From a checkpoint of a small transformer trained on Wikipedia: 9.16M parameters.
MLP neurons of a small language model. Each row is named by its layer, matrix (gate and up: input weights) and neuron, and shows model dimensions 48-239. Each number is 500 + 25 x the weight over its row's rms, rounded and kept within 0 to 999. Numbers have three digits each. A neuron's up and down rows have the sign that makes its largest values positive.
After each neuron's rows, "fires on" lists the tokens most often at its 100 highest values on Wikipedia text that the model never trained on.

L8.gate280:524512466511518518512518532474452451429463511480527505499487495496477502511495488523460546506480505466531487516483514460536488554522483496463526504495499460491469506521507519507513519501509527505491489537498463478508532547483542493498473460552503525455502500517496519497518456506460500433500482438467463489500502496520479492513501493474521496483530519477490543510496449492502500464505477484500474519479459520538491527503466523499476495483531494505547488496506522515501477513560459472533506484515545516487491479482499507456533567511481485502505512474501488552479512526525475488
L8.up280:504504503533548494477475478522505491536507488472515513472520518491522496485513533543508510538508516505490471489471514497544526478525479470502496483521470514532493485492494522534522491495492509452506499467521481502519497517502516496478482496546464481518513487513509463509479493521532465515483479529524481486499533503439469507468478486507477472521491492497480490559476498488506453440512475486489524493472465491559474498514495472450512442544526478500494494489509524497498506504502495501557477496477490513485457478471525530503514505527445477543480470468474479548489521497495489462
fires on: "re", "at", "po", "f", "ge"

L8.gate675:496454524457533493487496504497479520523488457512457465493495520526494497516488508487551509511508450483518514524486488539505515495524489476465497522513507499535512501504527493502511502562479502484558514467449484511511506450536466523511494492490474489502506493489451510545512511514475507477471494506469469469519513541536453475482524493492467489525522513503492543437497464553450481467496503545517479470494572470464507486479468530524505512476500519498489465472496493486490487474516511525500542589495517482487469510529551491493531495517495494509520505493481515544494476502492438483
L8.up675:503480500511492473502495497509504460533493484488541484495483504510480533487460524517490460489455502522485468544476526503536495495481531512498543453533512493545483549422504491533480503489488473480494500500478543554508488518490468539485478517500498510468510533468510472483530542474488494507508517461414455469548506512483533512440446520485536502461488499489502539502519482482489478515507501499506510516505531500478509435513485463544479509484500455481525481516511526504524493508558550512497494504537515527512485473498490462494479454513496490512477511510540499521507461504499469513
fires on: "ar", "re", "le", "d", "e", "la"

L7.gate643:507465461531496530522524503507526504444539496520553518512495531530485471490515513507444481508486542511515513470535481509508509507509527511525484536482477471470517492530487478455503466469508476505501517505519501511482455452458465456456502479536521497486508453492514472471519466539503512527526500459540454504503472508440506506510526540500487510524526509489532516514444463480476501497501503502508508470486497544534498522486507484467475501499498496478562486493502489505486572549527505503508479466510501547467490481524490501480508510479571465460537491524537522508511518470488482484
L7.up643:474495531505481483448553485536481494488555541476504510474447504505502486512500486495512514499490556495556506493520496508500500493527504463535477483539491499443513494522507515445489475524520498487492502497512503502508487506473476543519442517497523441515494481476481512457483450496523543517518487509512471474514530556492460503497493545487465500478500521503507450494508490483504497460553473513537466532475487484518468494511463528500518501475516478487518488547497494496520476556482508520500465544493541543500493467518495480490531528531507527462471497504525543489511524511525457501
fires on: " re", "un"

L3.gate553:504515511510467450503486490487539502554495485482515457529465515464479446496504476535539561503542479527528502505478533505536506506502509511514497547470472480492513524483489449533504561495492490513528546507489503476481480511480489478500507507513478513528513510511464504503466496534577517483494502528528500477496506511469466460500510487537496528457520495500514511506524537508485502508503486525514507513492471472514479507527517477498543502507488487466487534443527545475522449532509522493514520545445466501498486502500547507469490450470544523547482490504516495511503507491483492500
L3.up553:497489473448523470492481505491503510493456490494513513518471454505504438530512494496492500457532533507544535457522522526532499481503499510496471506472502491490528465524455492524489544465493520521504493524460493438471515502482526492530512499530465439515522489486483506476474502482506490483498489474523470516479484504497472473465521489498478526484521492502493503537502530523439469539478464566494513485514502470544483493480483494451491526495530503486564523454461536523516486521502489495481489528485450519551476488506495494495478488498562542531489495471503507469481520487508517493
fires on: " tr", "n", "d", "ll", "b"

L8.gate333:475501553524499461520506495508506484510500500495511445480491451479525520504451476489478508564536479505552489496529479486517441514535452509475487514471516480470501492488523504530545535496513474527460501531478478509519505538514518485521505542476499546538492464478512477508533474537474513527443490535486520510530525472479487520541535527506516490512485483483449501471514504495507527501501502508511501521492510481518510537510501506504457515497520470483465529491492488486501486501509474485502479549467519493506510479568471524473516530470532545524454497476512513506488526488490490481
L8.up333:492540525548489495516497527538483530526468518532479475518492442520458466503490502486494490446508522506543523517507491488501454515525511500481494490471522505512481532503479475548546484522517480472446512509470456495496516489517467483552504487494478516497514532484546495463513477541455518485490490561521519539504486531467516475497466521483534492483458482483472501452477524517506472492514545479522520529511461509497507572548494484531513521499487513493528495487485519470532516523501487480492521501472512501523505490515517493497516504489466503484493521492541515501503513506472458536
fires on: " first", "ing", "ed", "th", "d", "er"

L7.gate445:480514496472514518477480489491541475459541471468499471484571466504461481470482501469501522462464520498501510486460481543497515498486467493510474534455473456494504424517506502546503533504497524495527473461499523481528504513548482485532478519546540468501517515481515470487478501492524515482509497533515484513522522500491551498519480485492507480491445532460529473520485505527502464532473524496494508510482511479493473509492489503532486480486517511524526538507497455501528483487494516522458472504525485569524487480501530510504543478501466502526509489492508500504491486509516485524
L7.up445:480534518480500530476518484539475458472516519500521506465508461515514513459560468484472501461481504476481519499506459473511523495500482478519495561495439448534527519464498441470487510501507482479488511514539539515505524534529472513510515493495501492514474511509487448467535538503503566513515477514502499509520497524533500465503478506528470574491487493456553501504518478497512500497532500529494504511528510549511501477509493497462486508558474507507563487507542477497498500443515504493502490517539504539518493525474466530526488497504506485461486535542467492494522476496478463525
fires on: " ex", " a", " Ex", "ex"

L8.gate618:489478506490490507492477494466512437459514506520536458475528476527492515496538548518499503543494495465532533506548515507564469533513510484552473510493461499475505532527504457491493499485518505478548528521474496534492498465465482459521462462492442521508505474453515517486516487494530467502488458483451497538494493501460473499518555525522503531484504458518491512514506530494535525468516487526518502489476531498503487472436457515506473492541500516539504496518508504573499568528471470531506522511522502483502474488508455499483476480478525467498495519520514460500534500535455483447
L8.up618:509509493513535524494530481498509503497480503470475517538481490514508509489480519464549454470484513516464512482507482511478547540464446545454479460488488485503536444491500454520541493490503560521484512537536508531511509529482501477548513495436475464479440496509520491480482513500499496518474459484523499513534492506520511492521463523486500493494489488475517476516514484493515496493547493484510472535492451511538512527480492548549503518493483546484537525519465516516495506528522511485480485534473472477493473527477553526522493506512540482513506513507481488510483535487450538522
fires on: " re", "\n", " ", " 1"

L3.gate547:511522477532456471462486461529512471516481495499478472510508473480494479457491482529563494482434497520517505524470543496469457528558510524489521494518527527500503487504476523488522470516473555481502451454486481461511520530511482480493559533481498528459505493494499532531513454538474533461501506510484460472513512456487439455513459487508515503502515462460512517504495467490476475523481513506566480490495533503474516519486484483509494476550515513486528492455502555476487476453491487512502484512523484566513469486469555491501499536495507505481486506507480499498500504504523509514
L3.up547:533531452482457547487485527538489493524530501464470481502478506464480521504469472496488486469464498509514514535486503468499490536529516477522540506507487503485498533490530499496493500495466506497535488448442477501520503519518498522505547494488531548444525516448482506488501472509472484486502436453507447483473514486490494516509493505520519503485490501460479488491451458482509499534510518505503504524519493478505471440474502465516523496524475520514537523462547504467454458483493483545443470477519494515497452491472524487485463518509499510505486502516498490489492511519504506498
fires on: "ate", "ad", " Ar", "d", "al", "e"

L3.gate170:482486493502524504489484485493498504484509491509483487499482464535485517497514478561529487492451520476539551471524501546520479490492498523509470461470508484467551501514488477481486465464540554474513484526465498499499503507500509493446471519524512517520498530507551507536503510507533497478490465550493481489509525509498471487533510474523507521487475531508430528520500512488479484524497516499534501518489521513485511507485520495499546509522483556525478521508512519514488459500540538472524541523514501535475493432538494448507529503480523467485478483497482479494493494478510497541
L3.up170:493531488483479467489491511481473494491437468550552464540488462495501504531482478528519501488477496505520485515539492529497537523514500482507490513535495476451517475512488516492529487504491457521552462527505490501517547520506494501517505485479490495505478489518521474504480466497471457504478499500559468497488518475517506507515468488497528514522474511491516524531527484488506514515540454443482491493532477470500504465472529491466548512499517548505478455516474541517492504526503499478471492500525525504474506463515544508504473549517479467507499486488516461538460520442488472547
fires on: "\n", "light", "id"

L4.gate640:491475509488467490486537506520533485530463449512517468518507523511501474503513513500539479553522550524551520525464514533509544527517491472529491525508485531493491531490482429462513501525513512459510534464543487482460479531444498475511519435494521482531483489493492517509487510485512514477508479448465498464511489487530522571467468517527517500499526470524468557508460532485518447464490482512497502515514486516515490465539501516502526452485497482496507464516537484507429483489533442487514451471522499516488474498534520541492541501508510482499509535498515515482494513500483528488
L4.up640:487485509508520494494532518516514494495470473496503515516509512505517514509514500546520494527495545511550506479486513549537516513512477472515492494490463545480496521479453465472505494503510491474492521487536480462454504515457474520487484452454526468508483461550468514532489498498499495503532480438475532478493545502574528529470463500532513513494501495534485534500472543466520474518486496529485517504541464494533499453539487524495509483457494504480532472504509484518472464497530484514545493488529518526476484497500479492513541469491514514469483519507483516506527482496527535500
fires on: " state", " play", " make", " provide", " represent", "write"

L7.gate290:489444513486474489500494511486509519446538485501485471471534508516515463516497487513511496505473509559484484464469500540510490509485468506492523520473463514539446536533533561449485485540495497451468543495456509528510447464510487482502503495506481491461509522461549491490487472511512494513496508457525471527484514461507534475474470515484510519478533500510521476520479531526490482507456512473507485510502501517504529510519483530491487494469477502535541511480503489488490518476512499522495471515494522511513503526510521489498481505535484511504493509460506533459535502486534490505
L7.up290:478500485497502535512506537496486520459524451473507517511487486521501503477529487475540486523529492509475502489545500484531521503526465455492483462510518461533472517507562502520469505467545527453443522514488443499467453522495565503476516532504500477525518513480525488492491465479515510497524510473490522493501553502531478482506435574517498517447546499482469517511510534483496524478482470506470495538486504501455506492521533503467506464485480501473489505448483478506517483524521500501484483492507512528504549501501478520545499513522498503490496503463483494455477531490540487518
fires on: "ed", "ing", "ent", "tten", "t", "s"

L4.gate590:454479500489487531470507541505495482501515516466473478452471530483485487489485462512512507513513492481506508493500509507503511519545523487502523526475469460458471483530488510502520500524486472480528495533495474479551519447523492477525487536516554506472531498509510458504523494514502472506483482485475480506509541517524476469494486490492544491507508471524465497477482508475485553481508541497482462500564484486477521526480491517475484503475473481539432487493504524535480493521559513530500496524512506497551491497460534536509524466542529476529494456505518484477465500539550513466
L4.up590:489526468472530529505473506500483546516502494486499474491495516497473531483504494534518471541540502475526556476532505513504522509509521476567541505541521450461535453501444493514510525541472479483513478468456502502522506494521533510510539498542507469487488526519552489486503437491443499528539536505518487498496517502516452536464511494509505487492456448516499524481509484499520537516516533479501498532532468479514508489495491514539481462440489487528512496538464475520448477511487517517537512539470495492509484523421515489524489469460528521545502512539507506491476503521489515486
fires on: " Mar", "ar", "==", " success", " education", ","

L7.gate45:544485494488494499509509510461467496503529497482503495465510482524520519527467492488484457511490488528467544509557490491466497465493521458490513524496504501500476461495539483495496437504498441469502507522544495468494472476487490450497533494487482442490534499493476509493495527524534495507521516453529521472483485490536539451455523530515509537552481471489518502514515553557506486522478507504520497534515492476519466503440476499476527515473498486465482486517492513483483512541534526496497516477446533479496454491544486521510481516506504552482497507480450499518472527498455533487
L7.up45:471528523524543536473544477507498495483478465528437479505462531483529475493522491470508511475514531506493505518480469469470497535489517510483453492474488511470465502479537526511511518457520462493528438519486495463520430547548513458478498525536467517488507526533493506509511523497504521474544507526498484516491497503458535499476514530503481486511466473502519466499487472497504512483508517553488475501479492481457491453488475510525501542541519484503528536497519524486517503488491481520501468442481472487524532488480516517509482503535474502463513505545527474460505462477446505515
fires on: " ", " co", " di", " re", " sub", "g"

L4.gate65:491524495489494496455488525485476519504469547490500488531511481491497480527517500506492497518509487541517524504500479535475520500523538500519487503492527481475479490529506479482484508458496513522497506495500507509499486497531502488497526512497473511489540514540530514483517555504540473478523500520469565532521451492503541509474518501463528473477513527487535512500489536501521481508508455503511507483558498506568502473486529480499533450493482460464555502523456492495475498465478540524514494539501484469509517515472472507495488520466576561465466489461561470473518537436501478481
L4.up65:529517464507509464458503515502485501515495529510481489473519542467512489499452537495508478507501489521488523489528537495477517456443544468499453460495547517499550466525510537488547496459517535467521514481515511455539505492519507516479542486508508494458505491534497484505499504497571511474497500514495529535498425514488531488518512506494505470514486502513527508514500526519479503543500508541487510505510499530554503539485502481532506450483501534464502458544495507488515489495540492535508537505550454521512514501499517515532505542510524536503476508487505480502521501461465505485
fires on: "di", "ti", " Si", "bi", "view", "go"

L3.gate433:523485511493459520496432471487471520491485483503497471546487503507503474504454510512476514459501454497534458480512514542469511554490510522526468455509498502502491469543480492525515511519478492496517546478455552505530517478515479510506511473516455541512493506489465502501500478526458500530525510479467525454498446517479507488477473512525476511534518516483471502517495480506499474496480490507534491475507495468515468537492535493507497523508528531521464533495506469458521507463472520529504509489540529532540491512506481500507485498577465537514512527487532507522549518480551492516
L3.up433:484497516524474494507495524579481496488495525509519503488553467510558497457472486480482515460506508496489514511511501503504464526468506505505513469469513504539522465513522495504508501511531476528529514464508493469543531473472525475483464497493445508442527512449467514500498454453507497506499547540447484498486515514502548526509505485512514482509524523501510466514511528480510492522504512516481521505513503449494475513484513440493553480462503526506497531494485500511502487472472468518509457522522522526515464558539479472495487477488470461512477515485515477531545484518477505503
fires on: " |", "\n", ",", "===", "i", "P"

L3.gate474:466521477497500586502532507468481470513525509517500532508511505484479495457514501467525495475505522494479541503506504506489470511478556502481494487527514558462536508479504536466477493512542485481438489459549463505513489479482494535509504504512509485512433441516540497510541509471493495533519466529515513488525414487518519486506498479476487471549508506525519504507544500508517501492494482497461483485451539526534504516509517480450478501530489490498511507458503485504506517467520532495499494553509511488484526483539513463498472505515492501516537495522523526482513504547477528492
L3.up474:488483463457499527470530497506483509518509529494500533500518508500520481499493489486544529476467502455544488494516497514551548476488515462508471528505478479544501460544536513496467481524513497510506545499528504511495483508496485490497462479477469479492532464527492505519447516491518510503551497449543491462488495485506466461484489511520557517520487528467545493477479521471507501528509508496523514541508498436557474507501488500462488493476492508524470547463515461455505507504506461551475461473519521483482513486543474469511535540507453517478467485491463521507503533493454452481
fires on: "n", " re", " Un", " ", "mp", " un"

L3.gate460:516483549554482527506521503487473532540494465497531465562480519507546503528489504490526457474513457503460505543476517523459492534474488474488492516512507489483483533490528503513566499444457533512507514493471515476505508457514522501496531507517459484517490509467538488502468462488546551482484516478469510474502478527512458502491509468479509466480516541472516484498519519528499495505519484510516513512508514494487483480437504494500476520531492524488478495530495525486521521480499492485493544513498503487475508517510529504487482521469478536559500521513535518529525512473512535446
L3.up460:523512477472496509533495546499491455526508514521545499490490496530470458518472466524516470506469474517484465470526542508476502497479469507480455493485523428469531463528486501483537486478512550512537481507457461483495522501455519503503490487525486482489496494489536512561520467457563514465480551538455504494482475493474508484501545536510516458485512501491517506477465512485523509503514515498516512510485500518503481489496531474532494475450489522508496521488491529511484554501468505503440510492488493533521494499523494470440512530468536489499465500435503508554505492490523462487
fires on: "as", " |", "ation", "ti", "go", " which"

L4.gate318:529520519476514514526491452522505507505520530493502551497463491502517473554519490496473500515495501509502526543527479492484501524523471445481505484483474509486441485505492492459497492496545515543494524512494477483470464504481500527506539499481522541538469518506485496516509507491481474477544531508464482559510509491490490532523492512524495475475499473494491500488503508523535467499522467531522465551543495476490468462504487514496514466504514477497509550527491497512531483531532464502501479478509537494460477502528486554449474478508508507472469536531481509537518481500495514496
L4.up318:511521531507500499507490517502504505523498535505477498489429477494497473506469521493503483472481512489503455561469527458448516524540509523519491527498500522515495503532475550481529474490511524539458468467499532478540487504533495547488476500511544524546502511543518500518473472466481495493523499502492473531515500441518548485489487501466534463504470519473482524491474519540457491516497515509520519515507496497481513487477475490490481478486476477508546523514507508490536478531544456525491492471526489474484493469546487519501489491509512512487489498491493511501439516514513492521
fires on: " Ko", "U", " ma", "P", "G", " Ke"

L4.gate267:472525530518528531505498483467497521513516524510514492502512486510494487523487488520485435487538537496498498532520525510509508516474482473516506517466471454545518474501477466479472484501514465466540495508462502553466518495497519506502499494519501478496481539496507516434548494476520509498471537459505528471508501519486502448503563526457478494501453500526510517496447506499519525484519510483521487473494536498529551505474506513528492524444518565553415527509510505494481526507512493484474484458467514492509504549542487520454471478469466514513542465489447516505510504555484514545
L4.up267:508465491494530504470527496474513561501496497525509506520505526529446467483511460545475438479484464499490482513529499541465483498478475472501509508499476493509521471508485491464511485452528485497528549481511493516483480478564498498458504489495507491470493508459505508477481494486531499464509567441510513479459463546529495484477510521506493534488468496504497497481483495518478540526515496486482508496480500477487550539513499466495493497469468503500481485495499483483493509514515546518479479511489461536487497489490497527478492468495469505515473486487461530475537485457483522544
fires on: " and", " co", "re"

L4.gate314:542505457519523480470468513469478503505525447487465515497491488541485516517499516518534494503498527517522477511489518514503511532459520507523444506541504513489526462463490540482508465532540478498502477457462472488535475498512530475456518519523496490514504527492476498491513460514478493485509505524527474463492518467497473498510495526497475516436448538511490483493560507541445508522516459511521508489551465489478500537517508532524500505539519543527497494507547530470489520508518538517476518516527477513502500518469501515501509487539558537496489494484527539542486494467509492517
L4.up314:538539504508545525506458493482508491526518501498519472499504496491484506488549506484459492486502496519531559476471518462519549475476552520486484502496497543502480490500462490504508509524500452548486508435519509493552506518448537498509507508515497528490442498483476516535476521555482511471451500492480499487503521532506490522467508447483493517501427473486517458483502480523492424523519516513474507515492483510499527538513546490518468521502486465506495522529510552478511479530500517517491510496507450526521459540447500471526504505521469536473535515528503549503514523518493463488
fires on: "ner", "-", "men", " under", "s", " post"

L3.gate463:481492489513505503475508502498492478463523527479480496500561497509542497529494492458500502479494461496516490491515459550495518472479538463522545524547479489514492495487543517479486495532460472529502478484445548473471471530500494506476478504489545536466486511472514503486467480480510495511476550522484493538520516533501526489506514497482513490488513493484467507512464508485497491489522532542482514497500466481494552511497491553495474506500507465510526468510503538492575471529505470493489492520475495502482450545495468497519496488512480490488471490468547524446509521458470453462
L3.up463:514505562453538548464502497526486525489515504491468475456485512529538444490456463456519505515513472525496433514513519507485527478476510492520496504494495483518534557499505518481431500504498488538485486484500473486515496489504512495494492495491537538469503518487513503486458489461555497453497516524509497503532475521523452501448491488495501490481475495481500493509489512491516477447488489489489494465490483466505509477529495536500487513477490497477486506473533579488514482524529522544478468542532524529500492543497497500513516518508452489439481497471480489474477508463541464493
fires on: "ate", "r", "t", "st", "nd", "ent"

L8.gate678:519535506514492471503510487514506516501487514525524503501530548508506494494498481546538482481490526525508472498502522480473545503446489481487456489505467497475528512484474487494499475542519462508494531553503501500530502554499492493536467497505543490503489520520454543489550501468492482500489489463511555518479521505468474501503468521544532485534492449489533545535515521491531516511539448464549492513500527498511490485521525506507489522495532498488506492540516487473539510472497546518520481520519513540506500527504521539544564510495528451454500486457480501462564496511508463531
L8.up678:535493484483511497458493478498500501521532491533530475527516513500538479445552472501517504549477537469518495508467484530474528484498478494486483525445504459473527502505489516504496478479548490518497532524493472494507515514492537483468478480488489492511479525463502470489496458496531492433524526499497510524513482437502480495468495515531494492502455465516528563528563528465474526522505486455520510488506515461496480469517519527516504506520488487518473526501527509514528435533537525465490494505514483474505490510482519492492524502510470451461495505465505480504541482494515525493
fires on: " was", " re", "w", " con", " st"

L4.gate317:525464493467473513499504494480522531529515503515478507497453477499497529504486482535520519468528440508532461522518497525463494498480503461511523485454518447469525463516463485495472527494489500494548512501505465496528498472538525487505532503495498499508505504502472430455506504489501518510472508492467493486489534503549503516452535519505502494490548453524477496482479499523524496492560480484506462464525503482479515489460509491521506484499532509519493487523520482516476496486505533557494478469442498469502506530485524522508494455478523525542451454543524489506536462498501546506
L4.up317:491539501515500533484471548456546490496489475532512496489484470526455450527481482522542489512505499508509471517499499473508529522508506485506480514435472482509503509498438514481460482511498507488547498502476529516424548535497534477466515520566506508535479506515498481508470492505487478483485510521534489508480534468549523508479502501498528471473506482533470523517521489515469520468518488481486484524502560536504496497479521474438495490483474507511497477501472474515499515519515483507435501467489497491500532517498524523501506529504537498509503469527522474515500459511513481527
fires on: "\n", "ub", "-", "ill", "ra"

L4.gate150:472486500486492437526551509479510534503503471510496490488507494523503472485496508479511528473535489465531498475509528490500510468511467523504453495485513507512516476522497527521454502474469533552476477506501524522494553533486508514517516495545522513480537499506512523520450477563476507502451509531537514497503499467452464496506494467526490494524490492522454485513487512485498506524523540488493496468548514513496514540530541483491494538484529485490489502499497517487498522474496450512500518487507466476506493452527539542479503516502493563487506520511497500480516458497507510543
L4.up150:473491509464514509528479484457489506506503503545499436497480483504490484463488531504507509466507475471511536460497521478491494537522490505489470484486543511519558486554500512480473507545497523513449492510528519518498533522462472525470504501464501500523517516522530528538468513515534481512466500478492515468521459475410482495519481507497484479513544496498494489553528508504493491497495475524516487423512468504534528553546506502488479533518532467509480501493491493480472498470510440486519504481529484481487443515526522527516472493533512485532536519497485532491488494503538501525
fires on: " Mo", " Mor", "or", " Lu", " Nor"

L4.gate636:485496505514482528503493513512536463518492504487538467524528517536443489520495462502494514475497498483536506520458528494494494483491520509451506483457509503517514500457469428516509504504529543503508496473496501479509429517539532492482534524529468537546463509501515478476508468513483505548528473491475525539495458500488463524508495456491458475456516504505488501440536511486536485514491477512504500480498509525473543483505492482559489478506497480497518484540484524444489497470504485498517526508500493506485494519552515518490474476493529476441532474508522480504527443494487473481
L4.up636:511471497520475500505516504537546528531496524491534472486540481471517489506539493501508513480476468468464522487480553505488501452467492492467501517498500494498509525435519439498542502504465525528516485486542479509527496482532500452521530457533488506489528486518529499533496529532469515537521492548497499545550489463481517538512490486543494506496505507507487499452489485494560522501502497482499507512481460490503512455496525517521488455503489483518515462530475473492497508458494475524566535545507491474483486519495493470517496494506494501501485488456525488479481478515508505515
fires on: "point", "re", " head", "field", " hold", " play"

L3.gate264:516568513505481511520454520537537519504479457525503489497476468520479537478471539485481493513540522471477454487513477488506478528502492510512478447511497491546520489515500483539513509499531501499456487491478452486469517498508515503457485475452500470503481507510444513552491493492527542495498463506490496499490488471536507508492488502539487518508479482487541449487497536506483480522477477467493564552495474476507494523476518487506490528503496515474469494490507454448537501494480486558576514459501519482464475534502510496495506466508498528544517496486542508474491539500440510512
L3.up264:493505541509494529468491519513542500543459513512491526482490482486458507523476487504502456496497529490497484472479488449471485459483481526501527513541530516502486528497476510512538505518504511515499543488455476454529496514511527509532540473492476452515553526537482514481483458510486503520488521514528487523527470448473503468467515518521528520458465517484484479544477472506488480562487464475534530505491470471464534504507511454538465511510476514485470507475476497499495512508492506536521513498481503551473473472492531525495466524486532524567495505515527514458525534472457485515
fires on: " Po", " po", " O", "iv", "po"

L7.gate62:498484456493524482528483520461505515483494488520474500481523459484494516484514470500529513512459496506523469547518456487487508512478534515504516496511500496524489499498505511504520502519517487513564500520484542521500506506479545543529438471523488506522538543490519497509481488526482518528420494504527502465502508493526528489525431531484520482484478522485467504495492505514521413487497507464509464470531461535465536469493486490478505476507442503511492543455499470498536509498505512513515460483540508533514499530483492521538482541516507494549459532529500501543524435495497521499
L7.up62:470474489504516483550465501514514515493520519521472523492418505512536510481477493525498483509489515501532545486517554480505517491525481521491532466457536521520465466548476523523463490465476506480513546493526488434506503457530505529491471509494514503479512505491521523533468519498492484475508478470512452479519479460514457487525488491495536523529511503484475523465447503532522455524531526455491497496492483524531535476503500465510530505474490461522500478476497443450532519514520469479447502496448513485518514478479527494511527492530510502486495487503537492533464489492517504510
fires on: " qu", "man", "il", "ron", "van", "ol"

L3.gate61:497450500492506497515517550495491517511524497527479483467521467529463500515485512512484503509535549449541475488545489476487477505492546528548520521483498479491443496480473479474484465520477503512465441547484505518488522491490510523547537469542503482460475486497484499473486519553540498490485537521493505476485495460523473455509509535497484470461493464517479526509481550483467488489523458536508481490530447542453481504498566504464533498515502466483434513507517487445495540481483518526486552514519514468511491498532515479469516485475516540529521498465482520507478474509531510494
L3.up61:550491531486490493507497486507492523501504506478486496462504487530480531504538507423462457491504458489507476514506495515497457460508517490484515458482480486529476435471528505533503463541482530505515507516501501506490511468470475485485481509520466489525509466462458514499494512530546518494485507461495494508473467520521542474508510497484463515447504492534492515509511537507484456508498469468521492463547519493512524528513517482514486541456543462488454523476505471462480526514481501489491475524489510476517485480500528511499493456466490531496546494507457498513521510501494500512
fires on: " A", "re", "rd", "t"

L3.gate55:504454524528505511431487515470521485506523511503500465531480503548482517506474492491447496473489497500520486473496533507473518493505477554511503488483528479506494539519486462463513470459504433494500469535503460490527478494515472486497524516486443529522487537494476553470533534544495504522498495496507502485472565523502523485477520538510531548513469521483534476533482555487524499510510491513508479546511494527497529505493524506520544488500504475533480485514474488509473492507521574491506557488531477469477554480498485490508507500461507498521509489507463480520525530506462499528
L3.up55:532510478490478499510486486529527520503437477516536500511487475509499535505498466491486495465511470536549522509497469536517487504502508521527466504546521481480495491507508512507501487539502509510520554486478476535499476509481525503501528488540553501512476548522502524498510497530483518536498501509550482510494483463513499565505554483490496520473505507508498520476489439486490524515519436511512537500437473438520529440506548511530485503495491486468528541532520474495550475514469510492505467475453503515524528537514450527512526505514514524494477472489497499554533492454481484493
fires on: "con", " comp", "e", "der", " con", "ron"

L3.gate91:477493539498515497480483505471507513524497463488488489482477474523509473547500519519488442521499526482531479485440481511477500514509500512511535525490539483520481501528504484490502523500462498540461489490511508485474496515514477495530525516500532502475512486488476460502467487512478537537564505501494483504529440494504550457494491486494541482487510507494503515496516539473499525498443521482450533498524508531511456463479522473504523483465470546518536493471518441525520508519548530499494539532522465506456495477510456497465513527499530508487535500504511469526536474480503504518
L3.up91:486504471488535462471506502508475451472508509521536505496542507538512500522546472449523541464520511508519503503481512481523526505487466525502456535491474489463465539510487445481526511497470528488464519461450488557487512499530497496521479509548513467480515467536508512502518473523472517518515433503506510504473488447500500537511483483508548477483482525488493498471489495480493557492521471451468502486526509521476506467468505497468501469525480507449489488485505479463498488455498537486498481500523507481512497475475528500531531504496547490511489496462487525498539477538489467454
fires on: "ex", " Ex", " ex", "ography", "x"

L8.gate451:475533480520512530444472479504516534459487483462530458505544503515532462498499503487497445501509511521479507490501527483491503508501537519499491487531506511463519527478519493482504480518525497509460479503478475481533501556480512495465487488526470488457481500517534535523459479488544513520458515474498493541485506489486518534504521499449457530519494502507537489476459478494481494556533504456485513494497527530470543461535475442508510544526513506467499476517490497516482486484505497510521492506497480561501521496503481535467512486526481468480488478535490513529502483494493463518
L8.up451:506506504525510501503517474501502507511517542523498515511523516507464479502447453473504505550507496428486534508483504501501478522511516493473497496538527490498520546497506475489514496499495511502522542510496485499530501486475499556542528490527536509494513486513497491472505475533531517506532547475487525519488505520485505487519530516484492509489487506454487459516504460488501474553537466490517467502487439517487509486522447503478489496511512563481496505501523454545540475486469464570506492536544507508494485490482463490539515506528491488480506510481491508523517457487550473496
fires on: " lo", " inter", "-", " ", " sub", " re"

L7.gate377:541511508497483497476492517482487504482507506512551500489540514526500550514468497507473519467506543479524508446551511480507501505500528529489516486548505524476493495522514480479498473465514495486518512551513525522545488520504464483520477509483496497441463489465449495497515554511530514500501488413525512519515511467499501477544492475483514510552546502473524500523518500538543479551532444469526473493492509504514506473532525497523517535505500499535504516523473466426498503497531511483483478511556490517495486516512472497500480524498507498462526476503468515516474492465516463515
L7.up377:497478493534527502436490545466481494531539482508483491563500507532511489532481539530496461499502528514533474496494525489480509534548550498503447482573513522482503486535482545530498488433501508487532528532527458470527473485516476459508509498540507511480470521481460511545497536520497499528530476459510501501496522491483540494496499502517472492477500526488533491517519474437527514533522473523464483489478441499492484499525486503482523498464500527531490477514473509498512486530492471491476502497467468495473526515504528501517542478531542500506482508526480517531513496477504470481
fires on: " ", " re", " con", "con"